Weights of a small transformer language model: vocabulary 4753, 12540 steps.
MLP neurons of a small language model. Each row is named by its layer, matrix (up: input weights) and neuron, and shows model dimensions 0-127. Each number is 500 + 40 x the weight over its row's rms, rounded and kept within 0 to 999. Numbers have three digits each.
After each neuron's rows, "fires on" lists the tokens most often at its 100 highest values on Wikipedia text that the model never trained on.

L6.up324:543503449481505583497500520555533500499518466502489512481455512474520581481562542530537489515553537464484511518440431529429557435507483496451492513496490461502485417396569579479529478470512533511454450436427559554474555500468496465460509404475477531447571520494525544490530509455482583468467525530590503527447519560464503468404550465565538447542441516458488455504591466474523509461501
fires on: " in", " C", " A", "an"

L6.up1013:578491498477460496475467515451527472411500560449518482441514508511506491511498502503544519468418495394442432481478531472495503553477512546552455430542451503587533559551485414400573560505493489555446464538461538469590505507515508493491464507482458452487519483461544475472520552492493513461487438534528525423443474514483435455519552538564527508479465540541529480587579426530533551382506
fires on: " the", " in", " their", " (", ")"

L2.up674:504498539492486508527508440512483517463514505504472464524530527470482531476495538453543560466546440521505507548438548467534519449456530483530523492507432426470518543491502595502498420492496471478423481534439369480518487543482439514497516547484520491507490446503535486496505519521494500501490450552521497487571508488499500473485460541463529531450470458595482510503537557475509483430479
fires on: " as", " /", " of", "|", " is"

L6.up781:502557501563508490529468468498495463545496480570502491455464551538488468542437517487531474452564515459458472464545494562466535552499505501501456512477507500419460486542498483559512533462576495489455468492498553566485406498450556465481419542568465486472389506531480518422444559492466453563533455522457457517517468540558473466518455503456543550526577511541492499526445503503500502490527
fires on: " to", " would", " can", " also", " may"

L6.up522:448472492558562452506497482402423484498469531502483479533572437580423535465478472468563585478562549547476542514506505541496487467493510467438473503491531510508503494497439533408515546507497522490516481518568500465542573473472532558553542476476491460409477460530447526499499496485547529515529479482514448546491532531538503489498462502497559500494569442489518487434480540460526522577446
fires on: ".", " cont", "\n", " con", " ag"

L2.up568:536428512504457464456489481512547497550550532536556498492448529577514539524440532522482576486542549462529564477535553511472524523479468555455520479509566555527479483464518447404559516514492513533448542495510500511526485433442529478466419495478481544500518556477436535541485586500523494475560544565509557465494495427496548536480493462498546436559535530564556517519542492462532456462488
fires on: " in", ")", "o", " near", "ol", " to"

L2.up166:470414490559481514539521505472500506488495514552550505495536515467460437504436531474498483441421501523483627496501513512588489513545450453504455507536487590508484503477497483472435513492569482560534517470544506466494539525556525568522437439521498501427516536554462560494520569474502485439460475564499465471419485413486502482519491466544457476531538440517553571575495443513514500493464
fires on: " of", "re", "n", "in", "p", "iv"

L2.up640:433543441483584563485550488525447442464511565473480456435507588516521478555502554472498516527548529498466469513475506539498485451506530548603532511518452418458561500469464527465479451552511524519492545469431514423440502497486531512468488432487468474597574525497515508501500449485443506477536510512468578453506469437504439519554454484524513507538485509490468514456475486525494459507454
fires on: "'", " in", " %", "ch", " for", "row"

L6.up173:486544559489499470477519508531528481561508473504507464468514492542555481525556532578471470465520562534393528519505485526473535434576455527503424515508488505466508484534449453465560581556385469551499429510551496488521480514457458540471534490512515522530402494511490481488502457551469521459547476529468546485512495499512403480531487503569454499488542594544466512519460494556506392571426
fires on: "1", "2", "4", "7", "6", "8"

L2.up371:414542496557588458560497500519454422465490493447552511545500454459500511526514531529501503535448495558455500533551526554457401432516519458499548531454507514485572474452488561536473580548540490519462446458526477485474537459538504513422501548512486464526511486486464524486472443472513534494470481482483514538511546509467505494542498508435592519514422488523519481481512507489531502430542
fires on: " |", "ops", "om", "ot", "ip", "am"

L2.up649:567546526512482527475541466524544541470456460464560495471467538461439487503535485490526531500486454471523511468582478520458520492510500456497532495532530522563482524457509479517517490508461479517524533541483474507541453519504565450547459442572530468511489454516529485513498533507547480531531521498413501543411430558556488452442464554514471463413514521457459506400463491505515557446442
fires on: " ", "{", "ist"

L2.up748:447508565544464466431522538549445615510490512575553521549506469492487551451463455520627585499490505510557508518454507493481540447500418542541480526516480501445455493527534534486469484494497457505521453512461512539453447525525481462534480452458480535443601531564516551483555525452453486556526499424461502487478462455519463532528469515467568450472545455512403557476522507458505489463430
fires on: "a", "r", " st", " r", "A", " str"

L6.up295:520561488479511524501459501556385458504458518462453496482455437457468495529499541538530490535516530472504502473478464526536541510469506471618494523506453436451472510523468489478468504526492468517504437470417489525541535542456523455522471557467556515497441476496581499504456454480455479571499494519459536442481531411476454574499467517526501446518552425523514553533508456572571557508532
fires on: " C", " he", " c", " the", "s"

L2.up212:478536463566535496451559486496549521588477485434533517554475518545526542484506465470541485542512475503413512484500518519542483463506536474411477485584446516454523433468549492481512479505507460495556447482487523502447517462554447523484511508478507490516495425500571451530538516436420582453485486458471464507562491535503393489473476494464486535517536442516483501443515511569578525436486
fires on: "ed", "ew", " made", "ated", "ood"

L6.up386:454508467484483545430460491430557543527476475507492505446432463536558495517437486450488545553464529463438502468492451428547526455463527536534481517533453484486457493478494514528503495593565432406511415465507440513459471522494432505506452570456598512485555537481559481540545517475488532545531507610572524541507523430468528491519539476470481547514478513533518498515515574487564494517514
fires on: ".", " ", " he", " of", " and"

L6.up156:481483494530439522535477476467534492507506548528480456547528471560544519503542463550502487546501537517443453445489491445485483460451466512517524444491455531546475516512543504454477539557561487503483467529518476518511495523530507525550448506491473494475593482472510584514567555513451524498541506467535465498552473505486469521530457464490457459580470519537469551501514436553598488473490
fires on: " and", " g", " or", " ", ",", " &"

L2.up923:508512488479525465459494501527567508440538544455490566500532538475469474512496542457566468542482451463562405467515483531477529621487525469547532482438491589580500495541496471606468509533492521533494513549458484495485469488548462519523490511497410496517536481495414529461558437519562459492473501437467449482503429494518515506477462489526459554392593471502458510470503509528445573522534
fires on: " all", " All", " of", " most", "ll", "er"

L6.up144:498465523535444448482478404507566416440474498456575482464502436482553566453512456530475493495522460500536485494570565556574486508541529500474441508518467528542521488489460575536522465552454425538467508531555573532518492470448475554536519503526524507557486499450393441493544568490487492503572531554520584545527517442498494497471504499454479499494524507525453459527516519524470493453423
fires on: " r", "'", " R", " var"

L2.up406:480474466460502565520472438492454496485532521425473544563548510470424554469532445393480414474475495453507507453501457471461492499459510573448525509571460399535464488442471549478522454473563521499515519562496443427472476566473504527432490418548490494404564439474565550479454536516445489512553529487515485544420550506493496478545527443446533531553520550462511468503531441516549506462464
fires on: ".", "\n", "==", "ug"

L6.up976:533485540486556505529535492478472488539521497514503535490458556490429503469502485468472472524516545458525532442477473543438594365495482467535554562446499479523483467506505531440482481558502516448500563489460501521526499563451571454591513505455406460456532485508476536515489512441451552440492523511472595539485456563493482482510453426450493476490513540489524494468501487499500544503408
fires on: " ", " he", "."

L2.up559:505528536532540487504515457502529536526578551418525451503504556544507542464563518451470529515493454496513500508487503506464509538441530537520477507553503459498545473503520563503500519544446483557516518513457487559418521522489405508498548581454500539476448501488475471426520515604494401480481543526462512527501501496502458451498529530461553563527453465540427526484524440545541511426500
fires on: " |", " just", "ividual", "0", " on", "pl"

L6.up724:435503512522511485440526416493482457524518481503501522488454486521485518573495466435506537523523544476449474459415457533496481496471439486505433466534503486519488488532496437494535502487465511432434450467555549532490431504540531496495469484471536550459507493604491603543474508528484500541539498506495456417503474468462513450536546485562560513524534549544464500513527435495441463490544
fires on: " to", " can", " not", " To", " would", " a"

L6.up153:544491451599525482469499548469477445546547483457491552466498537494525481503540512536495526461491465497456550424476484509498581443559477507530511550560498437484540515552460476548550469420488475585523448509475506508499506492519529444511488512454416475541510513469485501539516476417451498479601521548473508536565543509494480521581522516476524581464480543488499534493504459484488500523455
fires on: " an", " "

L2.up941:494506415493510484411480520557474548534513468528536423399566556440469472472512481441525520515556553507506578425524559519573489496448439540546540442485533515482543541495455507422465526539534475539507566538458503500503440494473483429504458538479475469429474488507502469444540502522468554540509489502483466522453503546550546391501477428520497524452588490550504488551528507484458494532440
fires on: " of", " is", " including", " are", " include", "ly"

L2.up132:506554488480496448585436471527494495469528482500453455430510560450468518473558567503535484578496415504495523422556497478436561461496532499515581478457475484446526516482475487531529434554509500462454406478524485476527479492496546567500535545507527553571509496455462533454456456504535512549465553451548443501421541502489513453472509487444487487501571443522505551510489503523563480510468
fires on: "1", " ", "c", "f"

L2.up278:480448453472470445484437460561503552484453421504533458515537485492473529480465558484551458530547477624492517416562486419524527500485487483559463467502529485569507466370433455503522453486458471462486478496480590524449553452558492580522556547512446515451504527556513523510489483526497441518537524579464489541484458470551590561541450479490442522475495526509494539516487514491491517415462
fires on: ",", " year", " years", " that", " \"", " time"

L2.up908:500434491517575494530517400549461515499515517372471592456568524526476516491505472538550492501540498497571558517496509460525487460488511473532475560389530517546502439484537538533492490510501505434482460479458472487518503507559489501432509499503471459484538540525461484592554383521540462432514485489506525516497485464532561493512497510540476540509487427482485512476552488502607476442526
fires on: ".", "'", "c", "ew"

L2.up276:511444547518540534451513488466453454527492532574428437565478479502512519473544514444556531526556521559521532443488483534495431471503424560485545475482458486541475487524589436320526512513571515485457507506464497503516461496536522416560474491541516513536447520494450559484501489518503483549508568472480528523537499431496420557525574449546474499528506516484542497420489404465515553468492
fires on: " |", "\n", "per", "a"

L2.up961:505424483487459492500481528551494471480528470527452430524482542523453523464550520503528483523514532601467442465516561549503552473443494476462488495500478501516516525505541475583499478457411521514492483468464498486537550581513542541486507503528458474557485431409569494501485498492547517491472469436535513477477480497464498522519499497569496457497585590494439489478414494527547534552569
fires on: " \"", "F", "G", "f"

L2.up259:474503560488444538551574470462501506470491486447497500481490463541530510566469538483491539515402566534469458483523523504444463429570531437495532563500491518572505521445433495454469565517543466549472518508472602446473520475558534517582509494473473447528475496507436501518551484434536538504514545406500558477482402594543559500442529553485553498523517529492481498561464458537549495445529
fires on: " and", " or", " &"

L2.up889:469466548491484543507535444521468438490486451541516478499511553458562498490498519471473491600549498506516519483592539521514462473551492525515507501493443437611585456450536546470598475499496466479537478523439468465540563517519570514449463554548461474485504484474490470603573491464507480473492495508442515484523504464517440471521432483512463457551481534502517485438549522582587474499431
fires on: "'", "per"

L2.up797:483515508544441523432462457478545513534555563554483485509542528514492498533530475505543546526613506499528456477430557477510504511412495482549461549520458475512443430514412471539499604514510517514523412465484501404507520483440507569502564469470493522509483470501527484486494518475508492510488537505535482442472525496418540457513505491496461463488530500419516453431519471522542547553494
fires on: "-", "s", "A", " and", "N"

L2.up1013:449477481466495533463512557524615470529512497440547515488457576527476540506528429440533485540499491454581491499447466472558481454561488551494499477564517466455489474526487503512466466541488493453444437523506432491499479510508508552564489534444524534514502565495444507423487529453491495532536502532567403486465465559548543474443479528567442426503449539493508477612526534484550511455462
fires on: ",", "om", "ic", "an", "b"

L2.up989:452511498587437449436484525537569478441512489514513486489526541556483583442538463470561502498436467504505506490497502488463549492397511468533506428527491434548402502536499461451468498519626556473515421521531420484489467526546459548440524491594518567568515532505505535520499527403513472552536520517505559486425482407446451455523467513563450474476520469483507495540532494551527490526518
fires on: " and", ",", "s", "orm"

L6.up252:476512474552507477494443424494484404463555490524439489395558525505529508589507533534513511451479461476563441493453531524467556466445551453577466416487453467543521460485499566517432519581501492564573485449554575496513506483490540474483525520509462508556475446510478494576470512510501450484535520523530531558549506496505475546597539455485452494564503499521501434543446558537487529541474
fires on: "M", " Am", "m", " sp", " rem", " M"

L2.up885:548519519480455531491442583480488524503507476546474448515486558576479481475549463509534486501569527437518574408439445503451438479513525571473503498516479512497561532541474529533495483507470496538439486459482518510462531429467473478497481547525516543458497471481520571557504442515398477465479532549458558492475415562477534475481492531524528534531453511439587536482472469431501534458414
fires on: " on", "ate", "ates", " Date", "ast"

L2.up546:597390517464481518487455478542527519465484535494483473499458536534474529522480551475465501505511514505421480442550479518470560483515482532526577509515510447495464538525534551526532403449562487470465444482516490507491473551512527553498436573542429449425565496539482479513429558472448519572495416528450520513443499454493476446499477442495564530454529519481560490463460469471466568532499
fires on: " his", "ar", " My", " of", " her", " my"

L6.up717:525457542495524516540474485484533516500476480459464452473512502464533459537407546415547429462509519592580578527503484523505434508455467484542545542514515554538533447423532508464497493568444542504496539502490564450567572476485512524435504487514466471422425507518465490478506529464508500528488516509487538499494392499448565500497489493513496567504416502496482499457552476577527514533511
fires on: " he", " also", " and", "h", "ronze", "sh"

L2.up582:506549520525462609478537513538523523522424502565497579576462520467501513453522494507497477546462487458475535539562597569498464508529504455506457420478483523464446486495505460523466499570469498514502505515540470476472517510457508544493555472446489510482530478519522558598569521554554531490514528483509529466489498508491530406480521487534439515509529540438512557544480521486472524468530
fires on: " |", "s", " Des", ".", "1"

L6.up93:470487519477497484583470481488458543549500475508576527502480515469452529465480473477523541423568518540498500466515508462461537484509545490485453439462535542506466455485449513511553538485518520510593505544471483532479533530578512526444455467451464537518488477458531466522502538452563484456465527435504448555410473503506514489494527515453539475483498549523530418532468436465489521448525
fires on: ".", "==", " name", " author", "ient", " tr"

L2.up758:507488493526482436530481467499486527413489470490517492458457612496442442513552481492462537508494514452559459400505416488516475509538483468498464537441460467488474527526439446491523517560458459471508498466485528488504529497551471458496545575472520533489581546548466483512563511521526509536499578571441465506485500454487480513523451535579438512468492488424520406501503516523541456593502
fires on: ",", "\n", "ig", "This", " This"

L2.up23:499599552481436495521463482534468609494384486497563553484499479511528504591442494493498512527439535589480513580527583473526497480503477460487493504427476481545494446512541442475473592475516498498485495465536430560542492461494472526533506537481499450492519593509525521525543458427495443504597500486500496508533465555445475522478508527390427466487508431442478485537475489500506467536528
fires on: " and", "-", "st", " &"

L6.up35:475520427475509525523501447477533463496499446468478386554530464518496531499461506525477600498553461530545554565453460454440561438544479477488527516483447531490474472504476499477496444475467550568476435438445477467541577548536447555403452484483430527499482546542462492477460547535500493540517412557520516526492548539483572495496526463525481444543474525488444422468513424496517425516569
fires on: "a", "o", "e", " Ke", " w", " Me"

L2.up489:509539497512444492486569492534395451565505568458531530470450521475500487513505533446426504467491497436551455481449560580492484425506508514495485482488502525516470475558575498483512535443462460486515518467488439436460495524518539498443519603480559500527552508502481491554395511532519451538434492490512530513505510425583546479591371423472502524436458436529509576490444447513491466492529
fires on: "%", " her", "v", "5", " Her", " |"

L6.up414:508452490467537476557489474483469484481424511541481521577503488511524537534552486540443627468497509486498486432592437534514484605522540473566482491513426443481447521548543486538534496483450541492545445547529505496445572434526500488520484531472570427487444457519497531510509505464486459499446387448487504522532513457453546465489488522476503461524464466422552525483527490495478478556471
fires on: ",", "2", ";", " during", "6"

L6.up780:495449502523444567496432494406465433491501486458460522561511495497476529524481568474480460494538474504594510502509504492479491431478473475499504482503506522524470482440504517405483537443522485519562469445554552481491521529529541439513447569524465554566516518495539526522456506476571452471471438478508560487456600545475453518501463504538510428495521551451521512498562556560549498519497
fires on: "'", "ield"

L2.up3:529465518524570489423466524477526536479481554508444473528532439497491504501485467558457515502516482545579465505508530536504477460507541477473524470481559469532517431483541526475485481571488579497513426466473511592476490541488471430556539512468577451544483486445502518470523508521561449501508535571428482465453499417507521512490508476500544508471559559559489492525485434511505565475580
fires on: ";", " while", "\n", " with", "w"

L2.up179:510533459492472436511460518460488491464510519537547599544502528441415445513459571485431440578555473486522497477505466422481520485555507471569516521473514566481527459503529501484482546501505519407525489582466516466477574493532455572503528522460498409512476513507400541609501468524572444521530538477455584468536485491507519547483454517536512506453452480503502491499548522529434500529538
fires on: ",", "er"

L6.up1022:475498561472523542449485494449516483492541518543471500501488511525483543525533445498484543470491531544490399489421513496529520517447537581589506480565419463504473496529533473472468551554446547483500497446502491464538469553607405529504479575557519503511596509457502536468477516456475424515430537493536579503462502485523500550401574508549560505530484547527465486508541488469468527507454
fires on: ",", "1", " Cross", " Br", " and"

L2.up778:478600483524527484554508469510445450518508602518446428533467514550409562532487451486544518514595539511532453563441535483492480565535474503528525498490494527436494491530536494507441535523534496548520465533527497454511494474456536477465491448489506426444464534494470496543483534524545453499568472540520487515474562512401579516461492466524550405429554576540507535438533484510506492517479
fires on: ".", "\n", ").", "ced", "-"

L2.up245:468564537549470517520537522537483492526538508464490529461501400570516561492445554444503580557450450507459501505508514489561497498442457529470471530459449533503481519475409514468422557493513498468582441523501542449445491521428518504495512520580486524478488505482468497477474469516484447487535476423506496449474527495544531463481635581470476402558528505438489428556542559459486449570466
fires on: " of", "-", "it", "ag"

L6.up885:437574509499480581517433480553493489497482476495475473505490501487497546544501491526528467568511495431533456511489491558595447545503562567498442506495404506460576497481557522531518512513458517521439464472507513440550448443431524397513478461502470527526537505517495561502567515442429495521478552544542452488478468507555501457427555527486490519556476482472441492484494575448499543450497
fires on: "\n", "an", "U", " A", " US", " U"

L2.up283:519462494512506468561487513479459475501525454569540569562550530488491418545551509503508441480502459508472530452457467462433519575502470518479545496514465510470477459584567453537534549552463479477546431570600526435508507563521475534492453508555457483471423411569517523497563493523493494429457428497503506519506460542608446525447516490518450554531501527533531450493515438537565497515437
fires on: "2", "1", "ir", " ", "y"

L6.up803:500494553464511478508578421466432485451554473476454434516467453472525490494506498517514490480482473534517509549453519498464472438562500512471506452529469430463556478511531538479492439560449507530554518484446484413559557534492498510459489464544439490490557535527543480528476558486492478499490506504450552523511557474456553497494541428450480507509527473497493510540551540512518415405572
fires on: "'", "\"", "%"

L2.up14:516593506563530526503471501485436485516501525535511550508608464476457441512464510499484491483519506468531490499497552478469535481446461462527489543525442447516514482583533488480584514531543461475497521495508494498433507544558475601447460486479449525495568505462508435460481463508489494468504484537568463493466456547528421469523567574486441450502510391523507499548479540439520527484529
fires on: "9", "8", "2", "1", "7", "0"

L2.up724:546472451532526538483467559468446527488553509522463518489498515516434442498516549471560484537466532467471549456475437475496579478542570531466513495577535546488502466462453502497558454496517515598539390481515467542465482405529510489523470515507565494450578467505560466483495501480490569466542432553502520471444471493487469453522435492531546507402442504407519468498475579439480530568510
fires on: " a", " an", "A", " no", " An", "a"

L6.up600:483547533528499553438521527400533505520538466483446520534525494447491563493472544496439538448514487501548485506491537518472485515538457499536458477433465494552431494465526486502458481464477481486554555402467513540515499533534547513447595507472465506536456588502497473496507458436538519363522566523520425544447561456500470540519473376502561454582483547451490529534510569502453508484483
fires on: "M", " min", "wh", " M", " loss", "m"

L2.up798:503547445498448524457418518544481511506511513512508564566476523557510508456525476443470471493505433574482568564525494576441458568492495504477410533542485449514492539471431511522467447570540488532527578570519513549483445488519444578436457520488500494563525474552432437405526546433460500493512495501449510510456504517555518573521518449539481497462500500468563524568481460438511441499453
fires on: " t", "at", "T", " T"

L6.up382:483504476479477424483513550488542421510528545489589551531581468464506486488507501511576481447514479445457503504475548487491539485558557523501453524518474505516506510449464503566610515474495426435483479485536484523442526492480535534491485556450429496438489485505507456524504520461514552492543514560547510426456475539527493541503531524477587523529485466538499529513494523563534495482366
fires on: "\n", "0", " ex", "8", "1"

L2.up857:526492564527552494419564467475425516564520530550534499446460453512477468502476464487526544457521558474524535454504461555583444501511508488516474473520487469523466471494507475506473492455533502446566437496487467524494519540535513422460435493538430472495563550536479450530477524384553514512486459468481478544465462485538547484487490488442492502478491451499445498520524494459511519469496
fires on: " |", "ic", " Her", " He", "amil"

L2.up403:514469503474427560489501442475510503454509519592482534517510491574510487509439507461519551462489413534457479507510495532470461485474453500510503485512482500578464481607451516394513552485535454537425502549489573493551463452522589499507540479497466552501538508543489479461585463473532492480460492524531548555445448491483488422494476546496529514492476556484538544503536519488478497517590
fires on: " and", "'", " own", "g", "ig"

L6.up294:423591470440555516538487457460553450531541483441487546478479425505492515564490570529479508470455474447397516504553466541495459474475487452577465554450464476467498535521439421503423604534494485515453425558516538517522546534496498492554514451577489454508460444483491539543517540531495461508454548555489435519571482423540467523514556598458566508459432476481465477512516485533523568494466
fires on: " to", "ly", "es", "ally"

L6.up753:533515470501508480503525428514501583483472548483490527488558376449423509588502554540532562513504458517546501483553427476485469425505523460531481556425457544514553457522408451482455409475496444463496548434547477458561466469551466430544550490515487467499455574521492483549551466419506565496536481481452478499483531459504515452529452504545533469538522475482497487480500510506539522534544
fires on: " \"", " ", " “", "0", "==="

L6.up554:539535459552483429513466487447496435481551438492544482557447501481409547570456541467559504574579513521455480481452454432523473505475535473523462518455456482546489561580516465470481459476477454458512471549547538534486528480464592509425445464531531491523433545529493489542487497516520439528580573533508561549493484477586501482547520410500528491487572482472463516494465502457458452509493
fires on: " to", " would", " should", " must", " could"

L6.up536:434492436535533492490475504483558498490498515512487519505459516496463499562521529523463535583495520477456490486488460543536445412498538356524494487555530527487484488502485491503552527506539512462563468475506448419539550451535461496545499584472497461475562517415491537490483425541469500484473526560522508460615439464522568569489520598463479481510502487470535513509556461456481535510510
fires on: ","

L2.up782:500455494425462447501472471559480511482521450465492448491470477537453446446500554510471525496470478515470494507435508511452626465531483491542445456504491565553565446513521550533501538450482407482498460436502482469499508571488544498562495470509460490423586540442473513498482479519534548453447440579505497434446524480505452522535503515540449561520444496485475513543523453422467535499486
fires on: " of", " comp", " his", "p", " her"

L6.up357:498447560505503530530450532516544479488545536537462515468446404453566505387509473488514467547553411485589491501546450479502543524455533433462473499493450423586502488542492521498440476507502518506507514480551467548514545538478525507526520488543562493466467521545491495487441482522444501549531545492397566470540503462588506463443549526483543482493554444507500527498482549467545494532618
fires on: " the", ":", " |", ",", "s", " F"

L6.up454:486531532474540417498522547550514516537561450537537517455500448506453476562501478495532528565506529450443521486480506449464486441462454445535566535599477526507572532515434447434457473476500492463411470415498432565472555533496440472540521513579443495441512469558538504461489510462456484487566548448533592541482499542456489481458534477565570521526473559548476557489483493463553555501464
fires on: " ", " do", " does", " Do", " s", " Des"

L2.up247:457499491521468505480522490505479515592522457495502503447531423562551533440507484516505421568449566469522516543505444506515502504415470471413445457533516495473491448475535553462512557542538561548518519501507576517480573455485497510417501532550505556416538501618461590528493520412482546514551533526494441492551467532389450528484493511419537518510538453499540521468583474490523463531483
fires on: ":", "ed", "it", "ation", "ore", "ated"

L2.up717:528508561499574540475463510559485433512464518449572506493583492560536527511503505535531504483462481554503408516533476493466463438548481478407531534461428510575505472474509513456546518460471520439512398476488499519557495513489481456594498541480547543471529533470458493538539465475604527545486507478482561422554450518461422464497436522488505476538435510490446545495480426565490467517490
fires on: "–", "-", " rel", " |", "*", "inem"

L6.up958:518475541446461503532482459462532539428479513473482556492476545558528477465498506507505530498489438508517504440504505463491485484514414465497468429489531521475487483547483513567477511546490539511449458452471451470474555543496518556574415529543527402472437455485583492517478565531517462520494410518534540502482450516523561521526460468556478475492462510520540533535481509452420501521477
fires on: "2", ",", " age", " years", " or"

L2.up292:475470429527573575468544518467484559508476560488512505463526493550486490494553538541517502522525570584537540477432585516481498523480489516491576555493505517527521555541512473479538470571571554467552624518392503445496484497442480397558547524496497516522526462583459498559533477530482468561475452466544530457421513551504467471413527534521500470512523425455532520485488544525535518436429
fires on: "\n", "ains", "um", " from", "per"

L2.up271:559429522536543528484450530589415525549542508508469493502529494489478501476504507567545466507472498431493529481534464532526502444458550534524492497431454503463478496532508475422443482489474495510453489485526544469466530571493509470531455536556504473496504518542463480478435407514471408463474568453495559501503457441486500558526474533488519529494511469452490533529468555489555466441524
fires on: "===", " (", "==", "="

L2.up83:554467467524456481455458398489485445487438480425474441543516500509535529556447608466489481511548487530570437529526531464428537463573425509509469509581516572522438561468495431502542534503519417468455561488486535451502503461476496517535540518590469550523517537508471539477500584552485499504550486464520504565496500539502480530414480536452497509547481476525440564484498488488477527454518
fires on: "s", "ts", "ies", "==="

L2.up507:467487512535525463524472424491454488528530520442440549475476440439466483457528507508537521495437486517459557401475497519478543507570512519592549493474505477548498546505492447465481469490448472559479513474534499486565451508489444496482547505514488515473504544488478550508402568433486499531481453419490442524501480543479469436531518529490489514522557439440509466547527600540470496462468
fires on: " ", "p", "m"

L2.up587:459529494503468617480529475594556510516400528539512511436532503478476538521516514443472511513483479441482468482534527510499554535490469489536544515412460518479510520469509536420508593464593494517572459483474546478512500505474504500418538493476505483524555538534511444496478457551510487510469454484487525521415472483504548491512581539422494454531516521465550526447556439536564507492581
fires on: " of", "t", "it", "al", "b"

L2.up1:545490505548580424451498509477590507562567544444521459500442470465522548519424425512478490494423522481445511470520520471450538516487538500547492502519511482490560483538529520486471507501436559475486510539539540550587542551468522472510579466438470489481513494529515528509481563481436518470523525533466601441484494496491523483482472526550469477553507528401469546538549524548506473470557
fires on: "'", "z", "^{", ")", " ", ","

L6.up332:490532488516495527548460444475564514565510461510394435558462489514516462515542421457468454492500484530469516476537486462503593544506522414495544472471485508400440465476482502480499569448441464510510579474509487502480439468466492531474590422466490532528496525537510420592528483516531515509524444515594511575536602498440511443482466469489519530524563448484486485512534466530514535492492
fires on: " |", " ", ".", "f", " Website"

L2.up939:502523496431572565493503448464451440538559448593481528517547520522468512544503518516499565470549523463546555536475529497535486477549438468531546449510544519537436403442465540502508504450458532507513501471471475467566495542530464487473504484477521523545434510588528474446431527457539580590542462461491487426495555503469515482511492525594524487460504549483516515500487485512554472440454
fires on: "i", "u", "o", "os", "a"

L2.up956:548565561474559516528515511534457454503447458542538456563474515480488496497555494517473521459523464479558523463531552462526546566475491458436546491454524508460473524561455483475543431462488390524528507465419514495532445530510470505561527384480595559592489568455541583480503543458534522491558497558447472487530505525453571517464414488455481534533531473427548440490469500502530464525527
fires on: " |", " ", "is", ",", ":", "0"